Part of a small language model's weights.
Size: 12 heads of 64 (3 for keys and values), MLP 2048 SwiGLU.
MLP neurons of a small language model. Each row is named by its layer, matrix (down: output weights) and neuron, and shows model dimensions 320-415. Each number is 500 + 25 x the weight over its row's rms, rounded and kept within 0 to 999. Numbers have three digits each. A neuron's up and down rows have the sign that makes its largest values positive.
A block is one neuron, or neurons of one layer that tend to fire together. After each block is what it responds to, as a language model described it from the Wikipedia text at the highest values.

L3.down1967:468495533487563501486498480454477524508473489499472514488530511513488457497507492508530474500476533481492527489540506481501515489491506476488513533508518549544462514492480475539469521495463508497511511545510523468489453474451531470498495537498501486549513510485507516520525482525500507484
Institution-preceding prepositions. Prepositions or verbs right before a school or organization name in biographies, such as educated at, graduated from, attended, professor at.

L3.down12:519462464534516503455485542508509475499484505469509445534481526476541535528512489484442505451478537497504481481483487540475509501516488472485534466481512529516505495482501536427496503514490524475516476469534493489471472498481496485494482509518499497525526524493491543503479494481481500453
Sports table cell separators. Pipe separators and decimal points in Wikipedia sports and stats tables, especially after an athlete or event before a result (Emilio Lunghi | 4:16.6, 49.1).

L3.down502:514496514461451493501478509488499449502495523514528473446486484487506480480538506473486522489462450444525514504461483486471528518500497497475528471473487519516527508481510494462527507522521542487506529474507449513503502492473464497496527543521518526495516500468546510515529484447504492530
Month after day number. Month names right after a day number in day-month-year dates, as in match lists, sports tables and event histories, e.g. 26 February 2011, 14 October 2015.

L5.down325:481498464483499502488487481516500490498499539491459476490503508491467517502514554535503483522507491517503487550447509507501471494518521513573478515526516504505459473478485488516528513486504500494492463465472490503498503498542498483506493502482509540499499460456545546507495495526469504487
L5.down342:489517462471519533513519526498492492500477523499509515526493482475469486485473494537465502524516515497515510479501477498510493494495505458526497536506499506504490454473488517526519528517477443498488487461521494505483504486536508557445515461512531486480535513543522531483542437490535535484
L5.down875:498490464473509492481450466483483525522481546467492490530482523462523465476533485529524459495527469529498486488482501459473496508471526501497512474480474503514468510526523474496491482485496499451498482514550506450541526540468495477464500499504518513436499511522491538546522473460517557486
L5.down1004:521459507497516463513498509508483501464461509464460488506511537502531491517465470496533514537501477460529539462486516522502500547474471506535522508511481453481485528505506510505486530533459496502556499502523505484517501490515507513509506505518549517500517490516506488499526503482508479498
L5.down1741:489501537533509486501479504519423523491448478491530480517498464523485506511486471543518459489485486478447488519509510514494450526530436497515499535498498513484485504517518489524471503486496476473533498497521523545531493472487526517491492513512498545527490498503514491471492508526548515482
L5.down1798:503531533494490484499523468535469530500514488491532471509493503504487488527461474520510533481529524471499538512485504486482461496464508509528515535529524490510466526475478521521453503491488498565522471471485533548527483494488502481516534446512487507466528519459507505514490533521541455498
L5.down1821:500513503509493509494466507534478483507514473496444493529436508508468494492519509491491476570476465483475461506515550539501479481547497531475495528458504515509470513498505537518501502493485496478502505503471466466487432547474530501475517482495484459481505496465508497523508502524515497530
L5.down1844:456534455512478461480467477491536503489504501523481491466490509506491503428519472492546470507530503516513520508482532501429526511499507491471452481549474486543523515475505480491510483508510459492496486521519493505493523498465497479501528489473494495498419482515531468541512460504500447459
Source/affiliation prepositions. Prepositions right before a named place, institution or date range in biographies, e.g. degree from Boston University, state of Assam, from 1989 to 2009.

L5.down136:520468466518477554519489465494459497529529490515519486466506513517548476494501444482489495507475532489501480499521461518494512517503457493487458472519533479427502561462460519477497492498491487499533499476488486522497458508481503503471522497470507481522520500466502491480492512487485503475
L5.down544:484505502514515503515469536537551490521491484481518487558490488457466507522515475478503491506524498504503492499532476508509492519521427525532500477506499511483439489500479530527550519501509532484531488518487501489480516488499545498550479512502480532471485475539516510548512476514524542517
L5.down708:465541510495533478517499523520489506518531468474516514499526512509499501465510548466530495508517494499509536476460548543495502522488443504504529497492493515488475512485444509479497517527505509488535505498497497479526489496449499470527498473509439551421498500543479507474496523526543477474
L5.down872:517510494442545481517487497505460488516479489462506472447459504474541491513545526503516500495484465504503497491491463480507486492487523533484455474493541509543520510534487484508502528531513488484495470533516508504463443474504543547487512561489502485513471516521492480475507505487487572475
L5.down1143:552546533506489463501495499449535462513488486502508492497489506473544471504494504503513538422455531513474490515503489469464511498504519482484503484513455527521483469459501447537510476505542480502526495503507486511454502494465540505489502502505443484506519482487526527523493530513501562529
L5.down1252:476496503476498497469539535496482484497508519472463465485514514479475535469502487496534490494525485541516538522520507509486499457531509476504518540545497534507434495489492501536550511479480509471487558473519502508556497516550512512480505487565456469477493505527488519511476515514474517469
L5.down1330:515503530502507502486478513531490515525531521501551487483509493505568488496529473496487495460485476504508498515544543508508493503490508514516527484537466522487543481486538474499525529515539477494552472486492466463518461510484487482502518470509496533456522476475492489455482515526505508498
L5.down1363:499527552491473466476510488504457494541493486487485507500495509514504499468530517504452510514538523522509499509485489509488464485491524519454508487484487534468478484477485485485522509487527528507556493479510454463462494512502520502490521489516479478441465539486499474520505531540547517517
Reporting and opinion verbs. Verbs that attribute a statement or judgment to a named person or source, usually before a that-clause or quote, e.g. said, concluded, argues, announced.

L5.down198:484523501506516489506498510487535528492518506475505477508539505475522493515500487510507501473553461468486480529519529481504529455455505458538468524451544506539558494528554527509531531491473594480501530511480496507491516475468483525520499505518520497511513519504502526442495488525477436547
L5.down251:507438516490496500507530497522487491555517553476497499510468482486447526478505510517506522505490499491508504454509463482515515456506533483572459567483503495493516551537484530461510523470536504508491508490484531523535472465514481497489505534525513477525506525506527514509545517480514472501
L5.down276:503512493564523500497497473518534467500476526497493515506510495525517473500497495470507496481472512503500499500493551517518473510519523481531463461514446488501453485513553502512496489528522477488506487496545499478490492479506541497474498488529474486505539521458483515505544473498498504491
L5.down284:460491415477518467510516507496518504503449484440487491480469484502516514519515521524540496513524589491496518505502512465532521540528495508516511493525482502513506451500486516507490487473479555487474487515517514487459505506512508497488534490557460504500543490507513499489461449513499486530
L5.down572:520467482532473500482494512490508505497507528487491541507496504509482504514524507468503479471542487466527509482530459499497492547581522462566499481481491515474545476503505533448469548474475531490503504462506491525551574495518495484484553502518446495479485487501497466502461496539493480542
L5.down810:539536507516510446472472508535542520509511488509497554474547491518484525490499494503452500547543499538507475495482493490508495478502479459543492544514498527528537527510527479484493529493490531477522455477496457487478508525491530444470534510533496500520496512532470480466516452495543468499
L5.down1527:523511510530511477523536532472452490500492498506504519465510473506512456469494513497487524498493486505498505503481472475524530539489479459507520490451514531468504504521481564568472521480506516488449537459522511476501487491477487523498515479540522467477525479477443496506519528505535513539
L5.down1547:501518492481504495513521526501513498521507510485533549521494515505499501490501521521515492503537457529545539465512514529502472500534478489493539492519504475509485489515494500509496486516485482485531503470473468456497505532494540515497484508489507505505533517506494506486520485444530481490
Second year in ranges. First three digits of a year that closes a date span, after to, until, between-and or en dash, e.g. 1974 and 197|6.

L5.down252:478523539531465475542517516491536532525495484496501518497486484534468487509500481490444461518479539518474512484536524484493459537517517511504525495492491531482529502523484490515500445484527476469468486516500508494511522480518491481496516475512537480515521533475441531513502491494485501501
L5.down665:469494481505485503518519521541464487513515505528454512516439489520534519532524500482482504489521480468543524482458504495479495513507485500510503544523488504567532490502483504497477441517507497450438489468508484531512515488500472480480489560489517505480499479487465495503528476486502491481
L5.down877:504507509537493544498505549521518502533476468526462513499515513499478518521520498459482470518459507476467465519467501516511517488474535443510511511553520497502465478502514475520484516435492484495484487550468500520487482498527488518532497459503494483491472484540537560491549504502541491522
L5.down949:492473485459512502462517503521463460508536469490461498465509492470462476502496492458512439501530489481497525516486501502505484518540526443534525548498497487461503507502489475553512454520500488511536445451505539507489516497487484505525513544504501515503503463518549497512525488475502471481
L5.down1056:482493525559479491482548544498515524556449497497578477514456476545457504523485493522508498520499466477520506480449494503520471501454522547463523505501474497515501559515511464473483509420501468517510531505508547514487489503497472511506531528480496484479499499456522541483500492471511463534
L5.down1467:544453483478481474505470515522498466487477469461495476525519516468501495506509470482480520496486535495488471541439484469449503463518479458471474533524499505517513455509488538523507501509524500503477468477502529484533523436548516514497532491499506520525492490513509498468526515469465535466
L5.down1670:491507466498469509478515495515477520499494490491467500468499498511487452487436559519495534501563515475494488523526498452527505477505501504514503510502497458480498517467517481510504537525518515493537494520515497541487449508498480501479528479494530513512502511503494523534486473520510477491
L5.down1905:496503516500497472490505500502466455509465504447546423490435468521533515517512565503480535494460461503496458531529466482485520476509484496486504513500494513489498518526508542485477448494468468513499538519486462494507497502560513499518482444538501496491481507467484535550516487489494532474
Duration and quantity setup. Number words or quantifiers right after "for", "over", "spent", "a", just before a unit of time or count, e.g. for two terms, over nine months.

L2.down94:521474506484504526463556469539461552504515459484480515535440491475485481528521529500467516480474556466504472466501528451528524534543459533519497501483487541497509457545490460476495539500504489539552447483460482502468505486483517454561534461515538472543524503481505508505477541518469555511
L2.down126:519512480468483499452521500499514469497493500495479480505486496548526510508445480458467531495471538535452533500472530434512541526502511574505518497495487514485522494480504520513486452535500525512498524482490507508483507538486504493530518519489527508517506509484506501506534436528515509510
L2.down152:485490488483487504503480463537546496531504520490471515491508500479521497492523508500504504500458543482489488509515476475510488488490519555455532467446542478476513478528480484443552496482523511473482507535491508550462524479465494502509494491476533464519508492512487544519479505509492486446
L2.down257:516499512482484471539509517519473502486475499471453457533512480459503512552526493510502502519522511545482502475500491494543487492491488520512523550478503499470487528489541514490524539472520505503520515513470516536528494505498513506499484491534526475543512510468534480508522490514506495512
L2.down487:528461482493548468525523528551475497537492528504443498481477470475512486507474537501521454506522485554454508506470527482520527507505530530482496531499480524491473528504535494530516496483532527496486507492525510483492539510505494514508507499534514501454491459460513513484502465506480522495
L2.down884:514474516471559502463540509548449503490477471517477473495485534496496492471514520527517496494475504490515505514441498461477495503525467474552476516490517467523530493496479436511514505533460503476481471544529502529514511562504497468523501493510473488482487469451509504466489453524490515494
L2.down979:542511492503465486468507516490524505535509482495490494469482454509522503505503517497521528477514511511500503490509525517525515534493472505536537534477465487519470475481504475478481498484470502535548488465516485489523507471496503493517501507509506475479520517493502505538545490480543498547
L2.down1164:497505495517515493452478500483526535456491492475525501507501502513491516531534504491483471480422500483539505482528533517537515486507481464527513526502486501508495490457486475503500478484461496535526490491495522513493463518514519517482461526512487527499528495504491519491514506522511490455
Verb-governed prepositions, verb endings. Prepositions or verb-final word pieces that fix the verb's complement, e.g. suffering from, due to, ref-using to, termin-ate in.

L2.down462:472469514483475505512530508524492501491497486471498451512531474498478563502484504455471461528483482510469550490505502526456510519534475475514499518559497481464515524472499469536505467514477483536521471511504510492526460493484522515526486502499485497505503512485527464522517543508501506465
L2.down556:488556518469485468486489521497528533531500496498503516510492536521442494502506500510522480535523507491525522472485502479536534489469473493453511509477503501503506514496518504541543486448513516493495526547502489514483521527517463516482509496517514522509471457519499495523519505504476503510
L2.down575:506494508484499448502510527490461486523525503511482478491472474494501526505448526488492474491469478477525524479535474472442554522484521498503495506546505469525509511511511491448484521521509485528519515537499525510489499526506500485535480499547549508528511473492507475494525520515481445503
L2.down741:464487503539467510449493511510498490501502461447452511449513495528498527502495500513522492486501496529485531481525508495504471487536483465497535511494524512479467482471523469500469473460465499473548464513480482523508493494460501484477494505539479463509488527502550485478501514540517517538
L2.down771:516521476477485452503501518490484445474474499524492499478466521505493512501546505513512469492483523504497528477521495473475525523534476483536524494487506510487527517489503522530490472536507539500524504459484567491471508495523494493516463498512534499510533504547479521459500520515464513496
L2.down1176:507472527474509473509510492527502485505531505481455492538502498529510531491496511513515528465469522516491527487502503519504507510508523497509480492525476486483484499470511473499460519527518443476562500486476466495497518517446539523558488506478481503505533515471492485541525531508499496504
L2.down1796:504486502490483466511513474510502488503484510474469485518501465502456483531522497490467504529504546473492525534473490481460503538555479524504507527527516481512491487476454476490520489533512448504531496519488495484499507519488521472540496493493500494503533527500514524531479494544481513498
L2.down2038:511499467522496500495500486479549499513469548505439500535515475498465489508460509504468467499519494497537577501478489512499503483466501493481510509490469520522531538441511488504495508505532483504512506484495468495449502541485458460531486477545474515473504485548516515525554492481483493518
End of introductory date phrases. The last digit of a year or the comma closing a sentence-opening time phrase, e.g. In 1861, In November 2019, The following day.

L3.down894:481505468443546471499492476507472513535446492519490464523460525448468519499460498483511475489516498490513495504491499481506535450517475514496541493465519493455541460460482485484495469500495542488491513515454494475557523513502498495510474502474489509490504522484491504533513493472498499474
Units after numbers. Unit or counted-noun tokens right after a number, as in 2 m, four hours, 175 km, plus digits in converted measurements; weakly, mid-word pieces.

L2.down201:509537525498483491551514507478519493506468510440519541503475510521459470540513491543490491498495501484467487530497516486512488481516500494446536442472524484558517516476528499501466480490466512487477462509452531484477468538508489472482504531547475520502518507510490544500505490505507448498
L2.down377:513513491489495516479530513565525497433520532550491506464532504461492510530557522449532530497496490458519492538467548520471516446501470449531512510502480497466524482481512536523476524505513467521510512526482490492531472490499503532512504489528491530487470512502472468519513524496498479492
L2.down617:524492438479519455534539500526540514480503509495441467494513485482489499518535491485468472503500527486477462513504516531490542546509470505495501489533469507491481500528446547487469481434487480526502496502514554510510546507506483501481513524528482517513487541515507459506535496488466504488
L2.down887:486536495470483473540510520487545501516504519489463471495538462508533555473528545476525514515494509503480508485525443499520473511529478541529487518516515489543494487576459510506496527552515499467471486507499523515456491481513493498509471462553487504544528528511489487512467512482500512524
L2.down1169:524540504532495515467470492451485513542493480532501488503528513487447515492473495516523508508537497462512476475518483475518503466484562466531465476478483530475513449506476518534513483485434534455487525501497486470461493463507467510408477522484484505542511503464508506475458468469487523502
L2.down1504:534500488530523516511513508536519518467533489495468486501490493478516472526475483458532518487527538511451522530470495534479498512502534522488506515512519497519495513496440474424511428495541473501548465507509516493541498484488542529530511486455487489487469510490493477495486492537453557490
L2.down1836:491506482494474475511516530536502484510502530467498466515451529506487529501499483513513551499462478475470472499492508534492486488491515517476507476535496429473487514539539476479491515470499462536509456514482493513522459476486510501505521549523499543549523489501498493515525457500471460495
L2.down1952:510484459505508522495455516499476519498492501532490505465513503473471478546492514511517494486469452469458479485509535448475508516528553483495529503526504493495510476505471484520507494467486539504503515506497468485461501513436494521494476535532530487547505495493519483559521473513502489509
Determiner after preposition. Articles and number words that begin a noun phrase right after a preposition, such as in a, during a, on two, in an.

L3.down200:530492511481551477471484499528496488550503485502490480547516501459551531510474518479538485540531534496501516481511535519512465481507467483522508500498483525481496543500521474449529470507527534476484488491500506516525480495477501518480484541475524492479480533478507523470524490496501516510
Field-name labels. Tokens ending a field name in Wikipedia infoboxes, section headings and table headers, right before a colon or closing "==", e.g. Alma mater, Production companies, Ground, Schedule.

L5.down488:517543513559488504465503485437479480522459513462510490460493544453522510529509508508490522530518486463497502506449483489515540486533521489485483466527507502551488531505444462504507487504505495499503499509513499488509551516527516520513468483531504488518504531487490482467495505498495442522
L5.down498:478487534532503473456524483516477471503507503503475490461478536514509528531459471507485481522486504499459489472506482498574476479546428507502482507473494455525443501467511496475500473499525500498453506483503510429505537490485485462531484497475517485524528511509505503521459508541491457487
L5.down732:447465532500458489521508508504473481467468492432466533486477519479454520534460502460487487503513495493523514460515502500465531529485491422517471523473489490505500518522482527514449434500502472496481487448506503504487499525490544468455504495487502519527475466512502492494512467441506518545
L5.down755:537468559517514500493499525522490511481492503521510515568484501514516493499510480482513542498499496513510497529475511472532490512495491505499527527469459499480476499495542490454536505477549448506534487479490547503468522508515471454543461505584456474499508486483557478491502495506470474487
L5.down916:482508486506526548454531526493491489479481495512480541486493471447503540464457517447494541502471484510448486544545491490490463473465509527509487457457502496514490535541488500516488536497527434516485481487484465471501480465470524507504498501528497553487522510535477496485494531539490519515
L5.down1147:514468493511464549463502518458508441491499526474536522503503524489499524503493494511512519504501481460530503484503490544552503480459443480497493485489495500536470507516468518562468540502493484524439433509484479473517497464448496512501464485538520458503549526477501514504532508480528502522
L5.down1166:515473518543521465526483493535482496491465458500502488539519476518496517537500515508516472489500498504499482472476508479474518507468544549490495484523568484503565523489545531519596527467542512482495500528507503492469521524542475508491496500503532479500503518479447538506521509494463499474
L5.down1295:506515499484486541510470506505496521520533492474505465480514499514470512522490528490530525501486461502491527513538502512472514455454476498488536512489513499482477506480487502475502458510517488473494484453501463491497513467476512530539516490472519512501521506435522514500501478516462517492
Infobox field labels. Field-name words at the start of dash-led infobox lines, just before a colon, e.g. Speed, Position, Father, Language, plus table headers.

L3.down733:484495556488492493507489478536494557484513461511557529458489520512519565516479512507488508486512525551442531460489565469532509532475464475487518518498510544483493500467514465512504483522525479559522473532509501472498489552501547467531489528451519488505495510529516498495534462504497478565
Reported-speech introducers. Tokens that introduce reported statements or views, chiefly speech or cognition verbs and the following "that" or comma, as in "said", "noted that", "According to X,".

L5.down289:511479531484502503524512505472504510496523511514478443489476485473511484487519502489505485493526541507476499528545499440502528510503489511523488507484440500514520461503518537486513467510524481518461488534468568520528538496523497496468504553455499529507503519518488503494489494525514547459
L5.down724:461523506466542509508490521456533510466505507439461467508490535522507528554518483503492496533512562485486553497516466493532491465530479519568482497538463492487530498438499544503478549475501475491481505473501487479491489482478532524524486489510459477548504470536447530479465481485529537486
L5.down1050:538473474514497468533472466482485516497521494541502473493496495486516505575503497474494476472493461485453485494487539487449494530488469500509497479513536563534517483530508465551463495498524501485507458491491502496526488485495472519504495513473513553471519492506509497526550493506492503513
L5.down1072:486479487486556478506510486524473500501528500461471465469526486498496495468448514488498490507518505490515528485477528468496524471527478488480525523537519471540499477504474481569475503504492503498482553539503522475461522524486499497545529478482516491502491521537463484539481498538527485526
L5.down1139:531477451476535493481494503475534527515524487535536519498521509479490484510442511461501525513465510526465524535465498498497496510534501478498512506511509491488529506486520550507503484497450508516530485480493549501518510460472536433490482481499527543542487476466497485464475515508499504525
L5.down1213:461519492507513531497495526511507478519538478462529475492507506495447518483495519469537498506497498480497504487504537531515481500479496496511509495507478512454507495458539501474479552475493521485535494521521497509489519450537483521520499536508536529481462506512497522455517514487523502482
L5.down1587:480516480525526521442492478526489475516433477523497491483459490435488468488470498478471521522560526446538522509485512483487499523514507468472516512487522567461479487497513520535531480493481508510484511463532455504547522519498472495487478525531553510466494487531484519519483481511516489505
L5.down1904:459478533526516529492507524489505496496507476480484521508488447523534521530447533509461510527493494531500510496503507485477480556502515469468500475495465491504493474463492513499519492503484560544497490533517479515492515496527470517496513497478519495495546492529503561516523482493508507464
Sports results tables. Pipe separators and the word just before an event, team or result in sports tables and athlete bios, e.g. 2013 Sochi |, Men's lightweight.

L2.down30:485495495543461503533521466552542489483504498521487486497484496509513487463513465517530479487523456507460486509443518528428494456461472546494512518506503479498502534522467512456505478444475534497516527509529479479483500527481503457430527455504513513445559501492525506518482508502537458536
L2.down56:490505495480474455495522473502496482511471535556494477498525555496480493528486527465559563488466469506521544458488509547539503473523502495542476475482474475497493525506533478505489502489496516498451476496526476510503510519545511517479439491515531474500466465475497456507481494539494474503
L2.down305:467558490491519473483528469503530487486522507458471527482478531518504521517482520484501495457501490489527465540525544457496516523513540551468486506507517502532474494497502514476508518517545467474464528509497483494482528500523490528484525525531504470528513459560494500499514473551485493468
L2.down536:481524446525514489482521518512579497477502478486497523523464478472494525454465523511527521496468485502481514477505490531474530484488497445505459537506438469525497527526520563535494517488491513469524509512472502472459532518502483547539496520487497489541541467497531504491559486545511533465
L2.down1233:487519472481480474513452551491491508516551506501502547535477490507513513482504493508491465430434481450498510508492515475494482457520562491512467477464516475501463511533516487467520486515509503514465485531563500541457454496503506532476464469511526477514477484500494471502445456483496470479
L2.down1329:549462506445446489502537501507487546542542504543524512530507501521477516501509519489541501438487462515484479518481542502447544531528530511485503476521513484480502513491488495506548490458478473494475516520473460500449498489438471482512510516449492490477513495496511491488487484472522522456
L2.down1392:505528499553473480475493543498497508511512472535480509503515483501447477467484506490495489502496469498478510484499502495492511484503496503538491528564510548506492504432494492465437450523479467491498513482508512488483547519480525457440505454514535518505492513502487517478476510486512484528
L2.down1778:461495507491507506461509441488463513491473462513514485499479506503439515520538541530525502511493505501454511506472468532469475462510491516523524499492528502497460497502512477445507488538540517425495533520494531464490485486526506517509505505518494517493512493508496521491508498475500530448
Infobox field names. Field labels in Wikipedia infobox-style lists and tables, mainly Country and Authority (taxonomy) before a colon, also Pages, Sheet.